Part of a small language model's weights.
Size: width 640, 5 heads of 128 (1 for keys and values).
Architecture: RMSNorm before each block, rotary positions, no biases in attention or MLP, untied embeddings, normalized queries and keys.
MLP neurons of a small language model. Each row is named by its layer, matrix (gate and up: input weights) and neuron, and shows model dimensions 229-324. Each number is 200 + 20 x the weight over its row's rms, rounded and kept within 0 to 999. A neuron's up and down rows have the sign that makes its largest values positive.
A block is one neuron, or neurons of one layer that tend to fire together. After each block is what it responds to, as a language model described it from the Wikipedia text at the highest values.

L7.gate290,151,210,181,217,206,194,196,201,200,213,204,225,217,196,192,202,188,195,201,173,206,200,196,199,223,227,257,217,188,209,223,203,187,184,215,205,180,205,198,225,165,206,213,206,234,190,186,182,249,176,176,178,206,235,223,217,187,200,227,225,190,215,236,210,217,210,184,231,194,191,205,225,183,195,195,214,215,190,212,244,195,186,221,189,227,192,170,198,221,194,218,190,221,249,225,209
L7.up290,206,198,203,179,182,198,174,166,198,229,186,159,189,231,237,219,206,208,212,191,184,194,202,225,183,198,173,216,200,237,211,189,201,189,207,190,167,231,201,177,202,195,212,181,209,216,214,203,194,158,198,201,210,221,194,168,178,194,239,213,219,208,200,236,193,202,202,175,190,168,218,212,183,161,200,198,209,207,206,170,174,198,212,182,185,165,199,169,165,177,168,204,208,212,223,231
L7.gate661,191,216,217,178,191,187,190,211,186,206,223,173,177,224,174,205,184,197,231,203,195,176,212,246,182,180,194,212,175,213,175,188,158,188,212,196,204,185,165,219,216,180,153,186,194,180,166,214,212,202,201,194,181,179,215,196,230,198,226,209,194,213,190,222,198,203,202,180,174,175,211,201,212,187,182,212,195,199,206,154,200,218,187,217,202,173,189,186,229,208,231,207,189,190,161,208
L7.up661,225,204,201,168,171,187,222,189,204,200,222,204,144,206,223,188,228,190,224,178,227,191,221,168,197,221,200,199,200,213,191,213,210,179,192,194,207,193,174,191,192,188,227,198,215,193,194,171,218,184,168,173,229,209,207,176,197,187,208,209,194,213,171,203,175,202,182,200,210,194,197,214,238,206,179,214,200,239,216,214,205,223,191,231,222,161,196,215,234,210,172,214,175,190,199,196
L7.gate792,204,196,188,217,224,174,211,169,212,212,210,222,176,223,184,202,192,184,172,187,180,209,170,236,248,222,207,187,172,177,195,236,225,224,214,210,209,172,192,212,197,198,236,179,216,218,240,201,195,221,221,208,216,214,204,190,211,189,209,221,192,175,225,194,201,184,222,202,227,213,211,248,222,203,228,202,212,232,201,214,189,236,166,220,187,190,176,175,164,251,235,207,211,170,190,186
L7.up792,203,237,153,186,205,202,184,191,174,194,180,217,167,212,177,178,204,196,201,179,215,199,173,244,204,215,197,190,218,203,166,236,207,182,189,190,193,195,216,219,163,200,197,229,177,188,255,189,203,213,232,178,210,228,171,212,192,183,232,214,190,226,181,192,201,175,197,184,241,236,178,213,193,199,204,224,227,208,178,181,226,232,194,206,197,196,166,164,147,221,201,229,212,206,216,168
L7.gate871,222,210,222,196,183,189,198,185,215,179,222,186,228,211,202,178,189,169,201,210,185,198,195,249,219,213,192,223,180,213,228,198,188,208,172,199,215,184,191,198,174,194,210,205,213,219,227,218,209,191,196,199,199,188,200,198,206,222,239,232,172,157,206,185,172,182,196,196,168,193,170,209,189,224,216,206,178,179,187,219,199,228,219,210,208,174,196,196,203,199,191,187,224,190,190,185
L7.up871,171,208,187,220,206,214,192,214,221,215,204,200,173,188,187,181,224,188,212,187,212,206,162,223,233,214,190,197,195,192,178,200,174,199,188,186,207,179,207,186,200,179,182,174,250,173,245,149,201,214,180,169,205,157,202,167,201,248,221,199,189,205,187,192,201,191,184,207,165,176,156,169,181,214,171,170,202,215,163,201,216,234,224,189,205,202,216,153,221,177,206,232,225,204,240,183
L7.gate1142,158,219,197,203,233,222,219,191,219,208,240,172,182,199,211,200,191,211,191,207,141,196,209,219,225,219,211,205,195,236,174,178,166,218,188,169,195,233,195,226,182,188,196,188,229,240,218,213,224,192,179,210,196,182,214,204,228,192,227,182,211,174,212,212,209,201,199,183,174,186,203,242,194,206,229,189,209,185,170,232,203,171,207,195,210,216,222,188,173,183,184,165,153,192,224,163
L7.up1142,217,240,215,218,205,221,199,212,233,224,209,182,202,206,174,148,218,176,202,227,215,183,162,205,189,183,213,201,177,191,178,193,180,227,154,211,167,159,207,226,154,199,182,199,191,209,202,209,211,199,164,206,188,208,228,220,243,227,244,221,181,192,211,228,191,199,192,215,166,189,201,194,171,180,193,255,186,230,194,190,183,176,227,212,198,186,200,173,182,175,205,187,208,197,227,237
L7.gate1163,198,184,211,178,173,193,177,157,201,219,196,210,191,206,202,213,232,182,221,200,177,195,216,212,195,227,199,231,206,220,197,228,193,231,210,186,185,170,202,235,191,198,235,144,254,217,196,210,193,205,189,165,189,170,197,207,215,212,210,204,215,185,191,227,198,173,157,153,200,177,222,192,199,171,231,222,198,196,202,231,176,206,177,201,210,139,192,193,179,212,188,208,194,183,210,189
L7.up1163,225,222,222,160,174,197,142,195,197,229,208,211,191,227,203,187,241,208,215,164,246,203,186,175,198,181,211,196,172,214,215,234,205,187,224,214,188,198,199,203,213,191,210,199,197,169,185,208,199,203,184,153,186,196,195,185,216,196,215,225,212,165,191,200,205,217,190,197,184,191,198,186,183,199,200,182,193,178,207,187,212,228,193,204,225,180,218,186,209,213,170,191,194,189,203,217
L7.gate1313,213,175,223,197,173,195,217,195,189,208,203,198,178,191,257,178,184,154,155,224,211,181,243,220,216,218,213,190,202,236,227,185,212,201,221,204,204,201,198,169,156,204,192,189,198,210,197,225,216,199,186,170,177,223,223,186,187,175,213,186,204,175,208,246,209,153,198,221,179,210,192,218,189,193,175,192,209,162,192,208,199,215,199,203,197,196,197,210,209,206,238,193,188,186,209,207
L7.up1313,169,231,208,184,196,198,210,219,167,183,176,184,183,208,207,181,219,208,207,236,188,200,197,200,258,199,183,201,191,191,203,229,189,176,180,222,230,223,161,202,173,141,213,267,203,259,178,221,204,196,183,190,163,170,173,210,187,193,222,177,162,161,164,221,219,181,159,213,187,222,203,191,174,230,177,175,194,151,196,158,186,249,194,204,194,199,216,201,223,199,220,183,219,196,216,196
L7.gate1689,207,207,208,224,182,222,153,201,192,177,191,202,233,213,206,177,219,167,215,190,185,225,209,228,196,246,193,193,193,246,205,199,228,211,251,181,219,222,205,185,196,213,199,189,160,200,229,193,227,203,210,172,174,225,190,192,221,167,242,195,213,205,227,197,174,175,200,187,188,203,204,197,200,217,173,204,208,241,197,194,212,198,157,166,225,219,223,205,178,183,207,219,198,158,206,148
L7.up1689,193,181,159,220,194,189,161,200,200,174,179,209,218,221,196,173,165,234,195,219,197,178,183,230,212,179,199,226,211,212,199,229,167,171,193,190,200,181,220,224,193,170,194,229,223,191,193,219,190,183,204,198,191,222,192,163,211,198,241,216,212,212,238,217,191,209,240,223,210,185,191,214,241,222,206,219,194,187,179,208,199,216,211,175,200,188,208,213,186,219,207,187,202,189,226,218
Inside multi-word names

L9.gate1607,218,216,200,227,194,181,191,203,220,221,195,242,178,201,215,174,172,173,179,192,162,218,198,226,204,178,206,199,200,223,209,217,199,169,189,187,173,200,208,190,177,177,195,181,217,225,197,214,176,188,187,198,199,233,233,213,198,178,207,209,158,212,161,203,203,195,212,198,245,188,194,239,232,196,171,203,226,204,206,178,175,200,215,204,211,198,215,203,211,194,215,214,201,182,234,215
L9.up1607,194,181,165,183,225,168,185,191,193,210,228,203,182,212,207,205,172,200,192,222,189,198,204,198,186,199,176,203,193,216,195,173,228,206,201,190,201,159,188,221,194,166,164,236,209,175,201,203,198,182,185,221,226,170,209,185,192,191,190,209,221,197,191,205,218,240,167,205,173,221,175,210,206,177,192,207,226,202,206,210,217,225,173,192,209,159,185,205,178,201,166,219,220,229,190,208
Line and row endings

L9.gate1409,183,232,214,215,203,147,191,206,183,165,220,206,217,207,217,162,212,174,205,170,179,193,208,197,194,178,200,190,175,195,231,234,207,186,184,205,211,213,188,207,190,182,250,195,225,202,196,184,211,172,226,182,184,219,222,191,171,179,217,224,204,197,215,230,191,224,174,219,198,188,175,209,199,180,194,189,245,204,155,186,188,198,177,191,186,168,184,198,190,205,188,184,166,165,190,182
L9.up1409,174,184,190,203,189,204,198,161,192,192,190,169,216,190,204,174,179,175,191,190,214,208,225,188,224,196,168,194,185,214,167,220,211,193,187,160,180,214,208,191,200,203,195,212,203,206,173,223,203,248,166,194,196,197,222,193,203,185,235,202,232,178,188,222,175,170,206,231,179,203,167,228,192,209,170,225,169,244,173,236,207,213,221,228,212,202,188,186,192,175,186,173,213,220,217,172
Second part of compounds

L2.gate46,205,193,203,213,199,180,218,196,210,213,190,194,180,220,190,200,185,187,197,219,206,167,227,211,183,212,205,188,226,189,200,210,192,183,211,196,184,192,201,191,181,191,216,175,190,231,209,237,221,173,188,209,204,188,229,214,210,197,180,174,197,224,203,228,199,175,145,209,193,190,206,205,201,201,205,175,211,201,198,206,181,203,196,197,177,210,189,220,198,235,192,192,192,162,195,180
L2.up46,201,213,180,183,193,206,208,210,220,206,208,220,204,248,194,195,176,183,166,232,213,159,213,200,178,239,202,206,214,182,208,202,187,199,216,203,205,191,203,168,197,192,200,163,181,220,241,198,215,180,216,194,204,161,227,245,209,178,197,186,214,215,196,201,205,179,167,222,197,184,217,186,215,207,169,178,206,235,208,181,209,214,215,221,179,227,214,189,180,220,199,211,211,174,197,191
L2.gate296,214,225,230,194,192,189,138,200,243,205,218,193,213,228,218,184,233,185,220,223,209,208,194,215,196,236,222,185,168,211,178,173,192,214,204,193,226,201,202,143,187,201,226,209,230,211,200,187,180,203,203,219,181,213,232,191,168,178,189,230,198,204,212,181,209,206,152,190,197,172,209,194,206,160,211,204,223,261,239,242,178,184,200,183,202,192,204,161,209,155,203,196,164,179,159,192
L2.up296,176,225,208,176,183,190,206,176,216,216,168,204,202,194,226,217,201,210,186,180,190,224,215,196,192,168,218,226,201,168,183,212,172,192,212,197,208,225,211,238,175,223,202,214,205,198,207,227,213,189,186,228,197,179,234,215,179,192,196,217,190,229,205,176,217,197,205,215,225,179,187,203,207,220,213,206,196,195,230,193,207,180,190,222,202,177,191,199,198,196,214,197,175,174,203,205
L2.gate419,202,220,185,222,208,185,199,236,215,207,196,195,204,233,177,183,199,176,196,208,196,194,214,223,173,186,210,207,228,195,218,215,171,198,213,188,148,179,191,192,213,204,209,185,209,217,201,214,223,172,196,195,159,204,234,200,215,181,222,196,179,215,228,230,215,171,153,209,214,187,204,213,204,229,191,220,216,218,176,204,149,221,199,252,187,207,205,231,185,221,217,207,180,183,184,206
L2.up419,223,209,158,213,193,179,193,224,214,170,204,203,188,253,184,183,189,176,180,223,196,187,212,196,192,190,204,222,223,173,214,206,177,207,222,207,185,159,198,217,215,194,186,152,215,220,202,181,212,179,224,193,196,203,195,205,187,202,195,187,201,191,220,183,230,169,157,220,226,175,206,211,211,235,203,215,216,225,182,227,173,211,198,211,190,209,209,193,172,207,223,214,183,163,194,185
L2.gate621,240,234,184,206,205,191,171,207,173,216,179,174,190,214,199,185,206,164,217,221,228,221,204,232,194,197,199,225,225,188,174,182,212,175,212,195,192,177,155,193,201,185,213,166,225,227,228,216,202,166,229,230,183,213,171,218,187,216,208,212,215,205,211,222,223,212,180,208,210,186,180,177,231,221,175,207,204,203,226,225,180,250,202,224,205,208,201,232,183,231,201,241,216,178,190,199
L2.up621,208,174,199,229,169,224,223,230,203,226,206,174,184,182,199,165,204,220,189,204,204,213,218,225,178,218,226,190,224,165,235,207,220,216,210,188,173,188,211,180,203,187,183,199,218,212,188,214,168,237,233,195,204,181,209,230,227,159,245,174,179,177,222,220,205,203,163,185,195,188,187,219,223,243,169,179,220,197,226,190,214,184,177,187,203,199,203,210,207,195,169,170,170,175,193,176
L2.gate851,196,175,173,197,195,200,162,184,199,210,165,227,197,177,191,168,182,199,188,193,213,183,183,201,195,190,219,205,206,194,183,219,211,198,200,197,161,190,199,184,199,194,191,217,167,191,179,205,227,212,201,174,224,199,211,165,217,163,184,211,140,202,173,203,203,205,183,200,202,165,227,191,202,194,205,229,211,216,226,217,195,248,165,217,213,198,172,199,192,167,235,203,206,197,170,201
L2.up851,190,198,236,190,193,191,231,218,211,193,220,213,197,194,194,189,236,237,207,215,201,226,228,173,195,155,209,208,203,206,211,230,209,192,182,180,224,220,155,189,202,170,185,204,236,202,233,166,220,182,229,193,188,223,221,194,190,206,199,215,213,192,214,187,186,223,203,164,203,219,192,193,210,222,202,167,198,183,206,181,193,202,170,211,217,188,194,210,179,181,202,176,188,210,212,219
L2.gate1330,219,193,196,227,206,198,181,174,207,204,181,218,217,180,211,187,202,186,180,248,202,182,218,217,220,204,207,207,184,200,193,207,178,216,221,198,185,204,220,184,200,204,184,229,225,201,214,213,227,193,202,200,148,211,224,203,218,181,208,190,174,215,211,189,230,235,190,220,195,180,213,184,234,204,196,250,164,233,213,224,197,220,216,197,221,203,182,235,223,198,193,178,198,171,153,222
L2.up1330,197,208,193,187,229,245,179,202,231,212,185,207,179,201,202,184,216,238,221,177,191,198,211,198,183,210,213,169,166,191,183,199,170,217,222,193,193,175,167,191,212,186,223,175,217,193,228,206,176,203,201,189,202,183,173,228,186,201,192,194,181,206,196,204,178,180,167,179,234,202,162,194,162,221,220,174,234,169,185,189,170,186,200,177,204,140,186,173,192,194,198,222,203,210,172,206
L2.gate1334,227,195,231,210,205,197,191,206,219,225,175,228,164,203,245,204,192,187,210,230,216,201,224,212,196,182,197,200,172,179,201,201,198,222,176,174,196,204,185,182,209,191,212,201,189,200,227,208,213,205,193,133,212,209,239,177,237,163,231,201,229,216,227,186,221,212,145,221,203,218,185,169,197,163,194,228,223,199,185,222,152,169,178,187,176,187,203,215,216,173,193,203,154,178,189,202
L2.up1334,194,195,218,216,172,210,188,170,216,190,186,229,206,197,197,184,194,175,228,201,218,158,217,213,193,217,235,220,230,189,212,195,200,209,226,188,169,186,200,161,189,205,221,200,190,224,165,200,226,186,181,216,166,190,236,226,204,208,207,211,156,195,209,220,185,195,165,213,223,196,169,206,189,226,190,234,209,202,180,193,180,178,212,191,207,226,183,226,179,187,196,139,178,168,177,218
L2.gate1339,213,207,184,208,217,212,220,213,203,225,186,214,217,189,200,208,181,210,196,189,194,170,207,237,170,199,222,195,189,201,224,225,232,206,246,179,212,192,198,234,190,169,160,214,245,213,199,253,222,153,190,192,224,201,250,212,211,184,178,212,176,225,217,227,198,213,183,220,208,219,206,223,212,191,221,217,217,198,176,200,196,196,208,189,192,178,177,202,171,197,222,205,193,189,168,208
L2.up1339,206,193,223,217,185,174,202,232,239,168,182,216,185,206,211,223,185,206,200,208,210,162,157,161,199,219,160,179,183,187,187,175,159,186,206,258,189,182,208,189,188,189,215,211,220,179,201,176,186,193,220,209,178,219,226,226,203,183,165,182,189,203,208,189,213,223,190,215,224,170,202,201,207,205,185,190,222,216,173,217,193,197,157,178,186,201,199,219,207,187,192,197,207,209,204,224
Sentence and row endings

L2.gate394,189,172,214,170,203,178,189,181,236,178,206,221,177,190,209,201,226,192,186,223,187,183,215,238,170,231,218,198,192,167,216,199,191,211,200,191,190,197,208,202,206,200,255,169,215,213,176,204,208,214,195,236,194,206,236,183,225,186,207,196,214,205,241,195,180,229,173,182,201,175,256,231,243,187,250,225,176,230,223,198,193,194,170,223,219,176,208,186,212,189,214,205,158,202,188,191
L2.up394,200,225,213,180,201,202,214,158,230,189,229,212,178,196,176,206,211,183,168,229,166,217,227,205,214,181,203,191,216,188,210,180,204,187,180,202,185,197,200,168,188,208,216,178,208,218,200,209,198,201,200,221,195,189,207,173,185,179,190,200,215,215,215,218,212,204,213,196,209,178,209,210,203,188,250,213,173,215,196,186,216,188,186,241,213,206,198,197,198,177,172,227,194,212,225,203
L2.gate451,193,170,188,211,177,218,228,201,178,189,206,220,192,185,218,206,199,176,178,205,178,195,176,224,165,205,211,214,221,207,195,205,162,218,241,224,180,208,236,173,164,217,220,177,203,209,194,190,179,215,208,204,198,187,225,190,203,176,207,169,232,206,205,179,221,166,203,202,187,191,210,222,216,194,230,184,191,193,232,212,184,218,236,230,242,189,218,201,186,186,209,196,190,177,186,176
L2.up451,166,215,185,205,185,201,215,189,191,219,199,204,204,229,170,194,194,224,197,222,215,164,168,198,192,166,195,189,200,198,219,210,174,183,196,228,182,176,227,189,203,185,177,240,196,215,211,186,162,210,198,236,197,206,228,201,177,209,214,157,197,225,176,198,199,200,205,192,200,173,185,194,184,209,222,232,207,222,206,208,188,179,206,185,209,215,202,206,175,187,209,192,205,200,202,213
L2.gate569,192,172,196,187,222,197,198,190,189,186,205,203,182,155,188,229,215,213,176,191,210,214,198,210,167,211,185,214,210,213,211,191,223,203,197,236,202,189,196,183,182,247,181,222,210,207,223,216,188,233,186,215,183,201,203,178,193,178,199,183,214,205,179,196,207,196,211,186,200,180,189,196,157,220,215,208,149,170,219,230,186,183,210,185,213,204,184,214,207,210,183,167,177,199,237,198
L2.up569,217,232,216,205,186,215,233,220,212,182,221,198,208,228,183,201,210,170,195,198,215,197,179,165,188,192,229,172,150,209,215,231,215,197,192,204,199,199,236,205,210,184,205,174,185,205,199,174,191,200,188,175,201,201,200,207,175,192,179,203,179,215,201,215,228,218,195,188,195,196,225,217,183,207,218,175,218,193,192,178,212,219,186,188,235,240,212,195,188,183,198,191,177,220,198,205
L2.gate650,192,212,217,215,166,200,209,209,219,191,215,206,205,219,231,197,193,197,192,228,180,189,185,210,174,183,196,219,204,194,238,202,193,230,218,187,188,204,196,206,198,207,252,174,188,213,204,211,195,203,181,223,196,184,200,189,204,210,202,195,196,191,203,197,209,246,215,189,171,198,238,224,176,195,224,231,207,187,196,235,189,184,181,209,210,167,204,188,236,215,191,186,176,183,166,210
L2.up650,212,198,203,181,182,191,213,216,203,215,254,234,209,194,236,184,196,202,180,208,210,169,223,210,171,193,224,163,203,182,233,222,176,199,169,188,195,208,205,223,183,217,218,211,204,170,207,192,198,212,183,199,226,218,175,186,213,221,188,222,213,204,206,223,202,179,172,212,176,195,216,218,194,206,211,226,178,176,177,210,168,240,183,208,195,191,226,181,221,196,169,228,244,179,208,196
L2.gate860,200,203,216,184,189,201,186,210,182,224,173,212,184,198,230,213,197,213,174,195,181,193,201,173,176,210,223,226,194,213,208,203,199,230,182,194,215,228,180,191,192,228,224,191,207,213,219,195,182,192,178,158,194,191,193,230,191,235,217,198,204,178,211,176,228,230,191,197,205,171,164,205,160,214,206,201,175,176,172,215,221,236,212,202,225,149,215,198,197,195,185,238,176,212,199,187
L2.up860,219,202,199,205,229,198,236,190,210,212,217,238,222,176,235,223,216,187,173,192,199,178,227,199,159,204,210,201,221,185,225,187,186,222,238,190,196,200,183,201,206,163,250,206,197,211,190,210,142,215,215,228,202,198,220,218,245,189,207,190,207,182,222,195,181,217,229,170,174,196,210,185,183,205,192,178,170,172,210,223,222,193,221,183,210,194,228,203,177,221,195,190,202,189,190,161
L2.gate1382,184,178,202,236,165,189,195,204,193,208,188,201,204,203,202,206,249,193,184,193,195,221,220,169,211,212,210,190,210,185,235,215,167,216,217,194,209,210,187,216,196,205,231,190,199,172,205,192,182,203,192,157,217,202,209,175,210,180,187,195,188,196,208,175,209,214,219,210,183,206,195,212,191,187,182,172,191,175,158,196,170,208,183,225,207,179,159,208,202,193,176,196,192,173,207,229
L2.up1382,189,262,198,206,205,174,230,226,196,218,194,193,218,201,218,208,223,189,212,192,218,219,186,163,175,218,187,200,189,232,180,237,208,175,219,162,221,171,215,192,182,191,238,182,199,211,181,198,167,209,205,205,231,237,215,213,190,215,177,212,219,232,190,204,209,186,181,223,186,237,203,195,214,186,199,183,196,219,198,210,199,199,230,213,202,164,190,175,199,202,167,201,198,156,239,188
L2.gate1426,173,210,205,207,169,194,208,185,211,207,206,201,188,215,205,191,171,185,194,225,203,174,177,211,182,181,204,211,188,201,191,203,144,213,213,205,203,195,197,221,202,246,185,207,185,223,166,197,186,196,204,214,218,224,170,194,203,228,201,207,211,200,218,226,179,157,217,206,192,216,190,209,206,204,198,173,238,204,183,206,210,204,191,214,233,205,230,169,176,186,182,190,185,145,186,178
L2.up1426,219,252,159,209,184,231,200,229,192,184,200,189,172,194,219,160,208,177,205,186,169,188,191,212,189,205,208,183,194,185,178,167,181,210,239,197,201,197,251,178,215,209,207,221,211,204,188,208,173,185,198,218,170,186,203,213,180,212,207,206,194,191,220,216,188,182,237,210,218,193,213,191,228,210,176,223,177,182,213,181,245,220,201,223,220,230,220,201,172,204,202,195,189,234,205,181
L2.gate1447,176,199,223,186,215,225,222,221,189,212,216,212,219,209,215,193,177,165,162,184,198,163,195,254,173,228,216,169,174,163,207,226,198,214,196,178,219,212,181,202,230,211,198,181,173,200,177,201,192,213,181,238,182,221,217,196,182,196,229,247,209,197,208,223,182,166,182,213,185,203,195,200,181,173,195,217,182,236,172,235,184,221,168,174,237,203,210,186,209,201,205,213,188,208,214,196
L2.up1447,172,158,231,229,175,212,215,217,189,182,203,191,240,173,166,198,198,184,162,221,186,204,217,206,204,175,227,159,205,217,237,166,184,201,224,205,177,216,166,229,195,189,217,174,232,181,214,230,201,207,206,225,191,177,206,206,185,200,212,230,219,204,209,207,214,207,172,183,185,162,223,181,221,190,210,218,209,187,211,205,211,225,150,215,190,179,212,208,182,202,202,202,203,231,231,205
Sports competition terms

L7.gate487,208,220,210,218,178,181,188,249,201,187,185,193,180,239,213,193,201,196,195,179,218,163,206,218,208,225,204,176,212,207,188,197,154,181,195,217,202,199,211,220,171,168,178,177,192,214,201,204,204,196,177,202,198,244,205,196,187,179,195,198,218,179,220,184,195,195,219,201,209,192,192,228,201,191,183,185,209,209,211,193,184,227,190,205,186,176,183,189,210,207,176,213,197,209,209,208
L7.up487,201,195,213,213,193,204,183,195,178,202,209,230,203,220,226,187,189,203,170,185,204,185,189,201,194,244,224,193,193,229,191,194,187,164,197,187,237,217,216,271,164,192,160,184,182,170,175,171,171,203,210,186,224,219,204,228,164,188,200,200,228,243,196,173,173,186,210,192,180,206,183,192,190,196,197,239,220,203,205,190,190,226,193,172,204,176,213,157,191,176,158,228,176,178,208,179
L7.gate498,213,242,250,179,197,168,167,190,215,216,219,206,172,214,201,172,177,175,204,193,224,192,194,168,228,193,212,209,201,202,224,179,189,161,225,191,215,224,175,208,224,197,229,173,201,188,197,164,189,216,188,187,169,208,196,158,176,180,236,209,200,193,237,207,198,202,173,223,191,222,221,178,221,185,163,165,219,226,178,221,214,202,201,215,217,163,201,180,188,187,177,222,210,224,160,186
L7.up498,210,219,205,245,218,206,191,198,235,195,171,175,201,189,180,197,214,210,219,235,198,183,193,196,193,226,214,189,193,214,192,200,175,196,232,214,186,206,216,204,222,185,209,215,216,180,183,201,206,199,193,204,209,201,190,209,193,182,206,209,177,190,156,205,176,202,179,200,190,190,210,228,166,171,182,187,210,216,220,159,179,220,192,204,190,178,150,224,206,181,197,178,224,228,185,211
L7.gate615,190,211,222,219,194,170,189,223,218,204,212,227,230,189,206,168,222,185,186,237,203,213,219,206,191,242,210,193,224,193,203,182,161,180,193,191,190,175,206,190,155,173,212,213,186,195,220,179,197,190,187,208,196,244,225,198,201,205,180,206,184,202,195,152,201,216,207,218,200,202,203,176,259,199,209,196,195,181,229,182,175,209,190,201,204,217,221,192,182,171,174,194,212,182,173,193
L7.up615,206,225,214,192,176,216,181,226,174,225,207,206,239,199,226,160,189,206,168,172,206,186,192,220,172,202,187,237,233,168,206,232,197,174,179,183,192,196,236,217,180,210,198,202,195,174,260,173,190,198,213,178,237,231,202,228,224,187,198,211,195,219,162,180,159,192,245,204,201,219,190,185,191,173,190,196,200,175,176,183,235,214,203,182,211,179,205,163,181,228,155,255,240,182,160,175
L7.gate665,200,228,198,197,180,198,165,225,168,199,203,238,192,215,176,187,228,212,235,206,155,240,191,212,194,230,190,186,215,162,211,196,177,179,220,238,174,184,222,173,204,184,215,209,170,198,203,201,200,219,221,213,176,206,152,230,205,226,217,213,207,178,231,221,201,216,232,224,191,207,211,185,194,235,184,188,249,175,191,191,221,223,168,173,195,198,202,190,199,185,217,188,199,207,223,202
L7.up665,205,220,192,240,192,184,192,208,192,198,200,244,199,205,172,206,213,247,231,218,159,208,183,198,233,212,178,138,204,144,203,180,219,206,182,181,200,210,178,157,160,196,222,228,193,192,197,210,210,209,182,247,172,223,203,230,185,204,195,198,193,196,175,226,146,219,175,240,234,213,196,195,188,219,193,217,229,214,218,185,229,210,177,202,197,171,228,209,221,209,199,158,184,219,242,191
L7.gate1066,177,206,205,208,165,218,242,221,159,163,209,201,166,238,206,180,181,190,180,210,199,159,216,255,203,222,200,208,190,182,194,198,190,189,211,189,210,215,222,205,186,212,192,179,206,231,176,226,187,232,190,215,184,180,207,180,204,173,199,183,200,188,172,232,194,189,204,184,204,204,168,194,197,162,167,152,221,200,205,177,198,206,182,163,207,153,181,245,215,191,177,160,202,191,228,214
L7.up1066,214,254,192,204,168,209,193,220,193,162,213,189,202,203,194,217,182,210,164,198,203,208,199,189,197,205,193,178,210,191,219,206,218,219,214,199,186,191,228,210,200,198,196,187,189,218,175,179,227,208,151,213,201,218,182,228,190,178,182,199,215,226,208,207,197,211,187,259,186,209,160,210,190,191,185,202,223,216,174,224,218,209,217,173,195,198,194,222,235,176,185,207,184,166,232,238
L7.gate1620,216,216,208,194,179,217,176,241,204,200,184,189,200,221,203,209,168,188,234,183,220,209,168,200,173,241,172,176,233,213,207,226,191,183,236,182,189,230,225,242,186,205,168,153,194,191,209,221,200,174,179,190,195,211,208,218,191,198,177,174,247,198,196,202,203,198,211,201,222,190,171,239,202,188,197,169,205,215,197,226,165,204,233,210,210,198,188,167,187,200,160,221,188,187,194,211
L7.up1620,198,198,202,205,173,194,175,247,203,200,164,229,194,208,208,206,196,228,204,177,210,227,180,181,218,205,192,194,210,186,189,192,130,194,193,235,204,199,173,244,194,198,195,205,196,215,161,197,180,204,195,196,217,236,186,201,229,159,200,206,180,203,206,195,193,215,193,186,221,163,229,204,183,223,189,244,219,218,168,182,208,188,188,202,224,198,190,158,209,173,189,213,192,174,212,201
L7.gate1663,210,226,212,215,176,177,150,170,218,177,181,201,195,215,235,219,195,182,196,232,229,172,191,219,157,233,193,210,220,195,197,185,198,175,203,179,190,202,201,223,190,155,209,184,203,226,193,195,178,195,172,214,189,220,188,195,208,191,167,210,191,227,208,221,209,236,198,172,220,212,197,208,221,193,210,164,221,237,215,203,188,223,206,189,206,173,198,186,197,169,161,200,176,186,205,223
L7.up1663,202,211,192,229,181,190,198,218,212,202,222,243,225,237,218,167,207,196,181,158,197,212,223,193,213,206,210,204,225,200,191,200,220,228,215,205,202,145,229,178,184,209,217,197,173,196,189,219,181,233,201,165,181,194,238,215,203,214,222,237,171,203,176,208,203,213,228,189,173,171,194,209,228,208,191,161,184,218,233,198,178,201,174,163,197,178,222,202,208,152,209,200,206,207,231,226
L7.gate1690,178,208,235,204,167,195,177,216,200,193,193,242,190,216,209,184,188,207,186,180,195,186,181,217,196,216,202,202,205,222,209,220,187,191,204,204,198,221,209,219,166,199,181,192,177,195,193,195,185,219,214,199,226,230,200,244,219,207,213,240,179,217,189,186,205,201,194,222,189,173,194,237,166,204,188,195,237,207,220,206,168,214,239,186,200,214,187,166,183,199,149,220,203,173,181,199
L7.up1690,192,202,182,244,210,210,224,167,183,187,218,186,176,221,220,207,209,177,211,185,183,149,233,224,206,203,185,208,195,205,189,187,209,206,201,187,207,180,209,215,202,179,186,168,190,206,194,189,204,197,176,179,212,203,222,219,196,187,154,193,198,207,202,216,202,176,197,187,214,185,186,245,218,188,187,193,202,196,208,185,182,235,170,181,156,194,154,189,196,195,210,204,230,202,199,207
End-of-row delimiters